Part of a small language model's weights.
Size: width 512, 6 heads of 64, MLP 2048 tanh GELU, vocabulary 11862, 32.3M parameters.
MLP neurons of a small language model. Each row is named by its layer, matrix (up: input weights) and neuron, and shows model dimensions 208-463. Each number is 128 + 32 x the weight over its row's rms, rounded and kept within 0 to 255. Numbers have three digits each.
Before each neuron's rows, "fires on" lists the tokens most often at its 100 highest values on Wikipedia text that the model never trained on.

fires on: " was", "r", " r", " were", "re", " of"
L4.up65:097140099104119140086137175161121119073088136142129096155128089126096160118073132144150144125164170126158109161093108105153113122073145160093148123145175123156124124146097058180167190129169098118138095154194133131128143123116102150103146139152160084114124128171111133103077139121139136153157119104108087143030089081182161107116228104124114221158147086106164121167164111073141112143086121117142131163109106130113094161083183113119090208135111143111111130113081101088155074144152090087128158091127115106128183140076122048164130174102107152129138155121133124103138173125255089139115171146173088151124197149157147160161106158108128083124087161089120094136179128152108096171132110143095118140167160108206154104138071156175074068102136129136192087104216171144119163082115111

fires on: " |"
L2.up946:138077158119131090114179133146133126163087132127130171115147100148091136119080088114174130104158128149092173082110188132157096108081129155149084081149163097104085105148128102102153116093090168082087140119155143150091172173162194121093161060129156135159137090143117147114170144156142116064102183098125117151082128104083139100134143130132169108117149167127154123119178167095103128195117077105082066119121190115155091154171084179119093119145191071139102138122131093120096159146140144063080122119133121098133101179131130121154106116085105133176166111162150117170158161126091135169188135085132102145156116151158204212104133085169162047157139155150137088082139131152081126102127069151159086111100106116141129117140122125148105115143136102091127152124117125060109115114139109

fires on: " |", ")", " was", " become", " is"
L2.up47:127105127184151130155154155116107139101147109122142128151036087139099059158126136072174100168085148148072136176083101096126079125117162134069118152114116121114091104142124076155182169154149181194098100118111118127137103168177123111131065128132093132156128086144132204094121150158173103107093127148155182144121130112082116145103088155123198128096128213098113144134159071126092134124140119160110086134151164071063105132107139109159116106092124099112129141166089119152066210159069098094105103119123106142150194133144094114025099148118162143121163100138122152104130148104137174156154159146106114125181096130116170149078140105186106151046114125124113132177148158152077102130191143095123093129085139210135180167143179150183123116201103124131151119130138119067148156120075106

fires on: " He", "He", "he", " She", " it", " site"
L2.up889:126152153153067162112062096093071126124082139142176111079211164109177115141094141129200120083111160125167126170113135084100123099128162172109109138134115144145115131192120079116090162078117111078129151149189127115083103094153124073152155168171118127026198134118091116097148083122143157126132117107119161176070133123081080132165135109095108052121132131116095126143133034121143110134105138081125126153137148179123137109100137142230124097134131176073127105175086191173108165159124186154129126141093144140103135125136112153150111092122112121083115162138097169106148171133139093060085183082157154076111103100142112034218171115133143094151085096148137161193134132119138163166048119155140134157162137167146197139117144206139070101114172074143080115140095132134166121097100081

fires on: " de", "of", " of", "f", " title", " manager"
L2.up796:103108113063061120171102068150105140105129164154153077147107120189171141136127139140089114103092110167114106117095091117145173107181170128167157116178074135129072128111139089121155157156179113152110096143137073095159119192121086102081040150111135161145159100147081121130176150111085150095113135158081130147153146100125102085175180135116175137090108156126153100098143106107106108129128088139112161126205162145070092134089143135088142049091115149150150122111130171057149135113084138151136146160086154130131136130098164115077113066113159128189138136101130081045110127127117113031111109153122091111168152164109093102099150106118090123109148188151152143107120136110144118107150144156106090104140110173071162128146146165127106153133142186109172145115160075145137095183173093

fires on: " |", "\""
L2.up257:148124164128075142180114084210147154148180121141138148133086103122136158112136116161113117157154152086113122178140172100151082134155137038137072135112133164163182121160084079134150136149129139088132121182117196122173097169063151055137126146109147154107146129118072149152139084164178164088121140093139155128123113090061157039147160140132116174160148163123121122163151134093075122112176096084056074147152150131130141145094127130106138133160164092117144149200154112158129170136106114099068119115147120113199096101109068169148090100146152104123164149188132133139145118144103165106143114116203061156115144114132119185165116135117133090130127125107181036101174119101127063134148099092107131098081152096124123122145100183143138124140112120127174115112121107053136152080143132

fires on: " of", "aring", "ir", "om"
L2.up1771:171113105112115135122130127132143154189151112177151098088146130076116136083142096129158206080085103107061144156165109133191126125096146092102141155120128124133114107102092119115170160095236157151196079093113133056132173111118121077146162142105125130116129146175091095151101111125089129154138114153168185116118136109162136109084110126058161090145160143141124148150142133137090184136182108135192171086147139122138153097148143165108105163077099095112088107139133112125102162088065094169131073173113160141164086151151138141136127147117125087124106096107142134122168104096129087182083154143115102096172107128073155172113185142124107110082173170137128112124169148138152147131088150071129107105104187218147125144158136155131097210169088109099051110085147143166183139092157149

fires on: " |", ";"
L2.up764:142087143109112160168118161120115123217140127171094084194104087151091140119142106122169089154117125096087160121168139107147063167108110126162127160198183133105112141110145117097121121104153131116091168108193125141099099190123133164100113133116136137131181094128100072164130152131093122123133111138092138169091103136066159066182094136138125148062129175087106156133165132142131146126138093115126117133097137125147078162119124150161076106141153120193190158172109086122111098138139128123082143138128096113132087148127128139156113140148136106180129179155109140116165145114062112140116106126194110153108132095170150226152160116124150019196204155125179162144144127162089048111115127129167131111095148128144149124101136115142148109093161094104137104122103136124144164104147057

fires on: " who", " which", " and", " that"
L4.up1691:155123125112048144117125126063145132122158030132153134125136166139149140144117157149148113106209124192155152089154141145109080143121119133131119148081100163146140115145185095088111130150127132076122112168188168093118116128123193159094159157207100119138182149110110131096154145122082137124124161128063168105157128140111170134119043141181138212120140127119111094181181156126103083097141121098146144124091134190157120123103161114056187120178122143110108082095104178104095175192043153131126144143133179140057135140155114098155120106094105151083103109126149154065066147098119074127188111172138085113110146057159089136120131139132116081192151111145065120139137180133119158081135110131113139138121182168153139182130152152108102168126147167064083198107144118126111130149129085

fires on: " of", "'s", "'", ":", " career", "econd"
L2.up1715:151143153121129176102135168151148140170031120068106120102146161120183053160161172122115114123154110149172181154134127166131156077102131173133138113120149132109182115208113126075101159157137138181105151132135096112148130172136140145117113111134145113104191069132067086127170132143131128093120135109117140099080173130116098122108159198105129133180102153132125130099108085090163094149095112116103203137113108196151132058098136115119136135143163108106090099164144089095148111089137116111117069089099128094148130106110171141227181145152146123140111082065190093059157109079132130102050146130110147171134148190108134160156116149150155155109115077176098086097129127140113135121095153115170107104096133101167090069125164108110059118095138077081094101112135128155070104135177153

fires on: "at", "an", "en", "in", "n", "al"
L4.up1856:089131144133115132146150146093044125179093133154139128126152011139134191131155197113168112108166162108098103117095110090122129146105159128155118172103072119155105171111141162207111101120141121151089104126143120149070153095090131155096137140094108122132099124149188147111083095182110149133094114125071121088147133125155123105088114078107153155108082105097128099158096110167144123147146164134135108123141122092115123129103155158155130141088194160166083181143157131118167076096199170140151113094155129144120142169109116159141138109093081090142212126168174096169080044088160117108142136147169118112147103114067168085157126129101183094106168122166114162089118158046120113133093114140137089181089123124164109140099156156147094134164164109111210104138060100106123163158113100

fires on: "e", " and", "le", "re", ","
L4.up1102:123099155128127108150126163085099122168132206138128159092125080084121125157156117143109178098177158155151077081108185141150076123083119073201157156155129104116125079095130131053087095175171111132142148160147137167102126124139124186067071093173101079093115125166117153167143132090110124158171137173147106103105102142127123123158172127169117188175096159078118113114121091078132078096116142110140091151132192140071145082128140133123088191088110157115125112126077096147154098171123093073110125147161072229145159042158135104131099141147139132160120150144110116104154153089175139140177151079154103063152162126125097082077156084143101161165061126099160106130128159085160115077148103085123131189178133163089151128133158112122100097143165156141127089167086122170110166116116169

fires on: " from", " to", "om", " of", "00", "ing"
L2.up1211:134121108145131124118108119129121166128142116138102149090156130130096138127150080131027137175103142116077180195114178101129104106142151114064136183128124095093109117084108147148114176087112153144097140145092104115136117099131144098092145085108122140049147137132148078186149143165138103101160124085214240122107142120070149138108119100144103166098168105117125122159160097110160135121129075105189102139118160206104160086126102125115102096113073163208144185100140125130113166130080064173152089133108095080098120086133102141157101187187115134109051114110122122138159116137142133149158157113145138135089135119121157134084116133156140164093115102139093108099180071097141098111156181150095178119122130117131135141079138145118065158137114179126082118126136120114115179132122123

fires on: " it", " as", " to", " be", " have", " he"
L2.up1328:163098168163146149124089067127090086111077095196156149129128188192154180115117134123171108156126132112104120151105219096079105081086078139125069151113104125074117147104209121099185134120147134133091123145109100098197115112124068121112162147203078112117110130103194120143146102100167151123129119157140150160141130108183144101154083070165158177128126158094150159136138119124124086123143164136134141100119134132124194138135086111126148105111082053126098104089124163215047176085110141130129091119106155159135091109116116153122145139159110137125129101158167143202109171148127155120162089099153101095118128149131138148165157099153115131140128080120100152114143110125036162156156129145152128173139111121103180138100098133148142119133104171116163065119091133135125186121094118

fires on: " and", " by", " to", " as", " that"
L4.up1966:146053114110105123098080151088135021127157083056129140129121156106117131090114108137101142151126104136090112117068148141135140132134106082204107120093100143165129119097068178117109154135087129126141065074178177145160126142099147154128133127152098135147144121132111106115135159160124109120076140137115150178123139116117107183136196125139133137155119101162087132163082190097096108179103073091141091148204130150140139106095093152058158062146089168109102095115065153163145121144087134110131108134238117121169150139123149182141156089131145058105113120131143102129153145105085053164119142100115095110113129127117131146117121147147121077187084122111119133091179143138133182097146107175139098171128165128118170170102102159145192185157137112057140157114137076087100143152156148

fires on: " that", " who", " but", " they", " he", " and"
L4.up1681:153078119091128183106101142143149072157088128154113103135159141156145184146163122087123144157175149102112121109120077158079096102075137148177103142101103089118139129118119120116125117143139167162122166138134150101143083180085153131140124104102115089148040088122102148122064135132092094117069101147086149108099096107124162079151116101142149166110089078126093157148116191143098130123103127111163170134120061154088141118137159121126153029115119163113078135085061133165134199198137108142163076053137136125071158096114131103126178151133115102132142149131136177149128153115158050107114160122125071142050166148132110174135106144126174115174087133071109142194125108107117177055167120114151177116156154170146150243124183149128102123104111167090125166105141091134089141150104107

fires on: " of", "in", "r", "i", "o", ":"
L2.up1911:083170108098141143121108200099126158170055110119169134167140079093090099104112141131171101111150125111175119139054119180080099108132084101081131141101160106121081113133130147160162141162028125121149108157190124108182145149086107156149171050196164081103162163103114105134129117136130124108189117103138091127099135109143173122120128131137164098133166158153131088065102080077134123154188140108105108118215175141145145143173093130151133161099191095136105107127105157111149127151143145125098155163133206097116147136126125104129068147165123092076153090163167150155156158115173113123088099137174090216145098183080088102135142164126082127120117127144138066127080146110137114159081148114106145134171076074148164156100127150114047180111114058114126097107172072157069133114137164

fires on: " |"
L2.up1444:102145159116107130105145108126133134138169084117148131166163098143109170111110083129189131105129149089091147100113125104116091157143147128141121155121146152142102160178151138123166165150135171113123102133139180165150079171203197193139115139111183178168185045080073115156148096135149164094134083133113131132075134048094154136146126138103157128159093216087156136132146139153108109168158071135065001123140126133060106132083159096163056103154132093110065126127126121112112136165127162086136111128147093152126167124113141124071149131094090179145165080129133123099137170124104158134140121143097124149131083101120063162001101121141189062097132151109105061098105114165058089152168114100150091135139146168087161095119118106178179139157124083125151104139103119082112158124118069

fires on: " as", " be", " a", " part", " considered"
L2.up268:133119158179100120127110105066090148093107107133103161122156167172092105082138117139190148127118151114140090104081096136096129140134112104148084081124136130124101178108121112170124177173116162143070157146115140185056140146179084095127075180131109099077174143148155125127159116135205113075088113103164078091142122114115157089080045065126140075062172105102114121123111122154072113088084102131144115094134132102164137086142099150108110119086066128108122095110129125184091144192043141192100072148118118164125170107164096145096117131129142105131172140173139185173137130116117075103164148126084095079145125146127170121110132068128083132119132143122118109118133088125110162144138147084162122187133129135176164159063114076094116169155221186108140162148105135110111117188167148

fires on: " in", ",", "ose", "m", "re"
L2.up1497:068110159132150158131049136115125139107148089143152120130116135131104116112147105093157164210105143179160130136132107127080062125167110096121167145143147126119112146149070148100183142115091103120165177153079122115103107122114161110093165141116165082150135143141164126125141199088092094150185114119093122110136122128118209156154121185141106157104125136096186161130133136188114073161136139110112131128137136083193131077114151163188082101103150124085205113104120145134082103088161148231122091127068106083116110113148177145136142168184108108136135110101109132141178188123180133142122045138186142098146139140175113119125148099123139142116113130167157178143122125164201126086128121158141103059162145161179105100178204123130139128142141126100168087109127171159151126128081116

fires on: " and", ",", "ed,", "ent,"
L2.up1842:080098124113127168096132126175100163159114113160065072142169102089115098114120137124162113112134122052119158173130103129131113113070109165165121169157132093097091087108166084097133193134111165151144103138097191129112124129183123124109152099177147114147124129160145129150237081131139178098200077130132059100082115180095135173083100119137110135155108118098061108123134084052147141099209093073153152137070132156132143153126093152113148135107140128130133110092124144197124097178158142140192070101166122158087133132117084131089152148182154134154166160141151137103135162126137153096131180086136098202134160167134124130147130128133107177115114094106137096128154132119179116071170141162124137199120140154102135160213124191140123091072135204114125128086133126135112133120100125

fires on: " |"
L2.up277:121109170105084097136129137168163168193209130120094153140096115152099132126141135107129149091149159121108082129097104194152095149152134078159106121134186113136142128145168129119174119098083140061120115089159112137118126182106131136111126162096110131120168128122113137139145121112157149094132081121078118166161139169162166057124075195131078153093108183109152127092164124186132102146113091129145124094098138119148101211143140131102145134168144115100134133148098183138102154166164107131096153131132106073129167148121126181142108143123132166163122125120128086136120156131154068152127122103086146139151094136145113218158157105123161109161109122106134076097141135160054093120137113138178101089059147194164137071140082104152214079143144125121155095130118108127103117121199140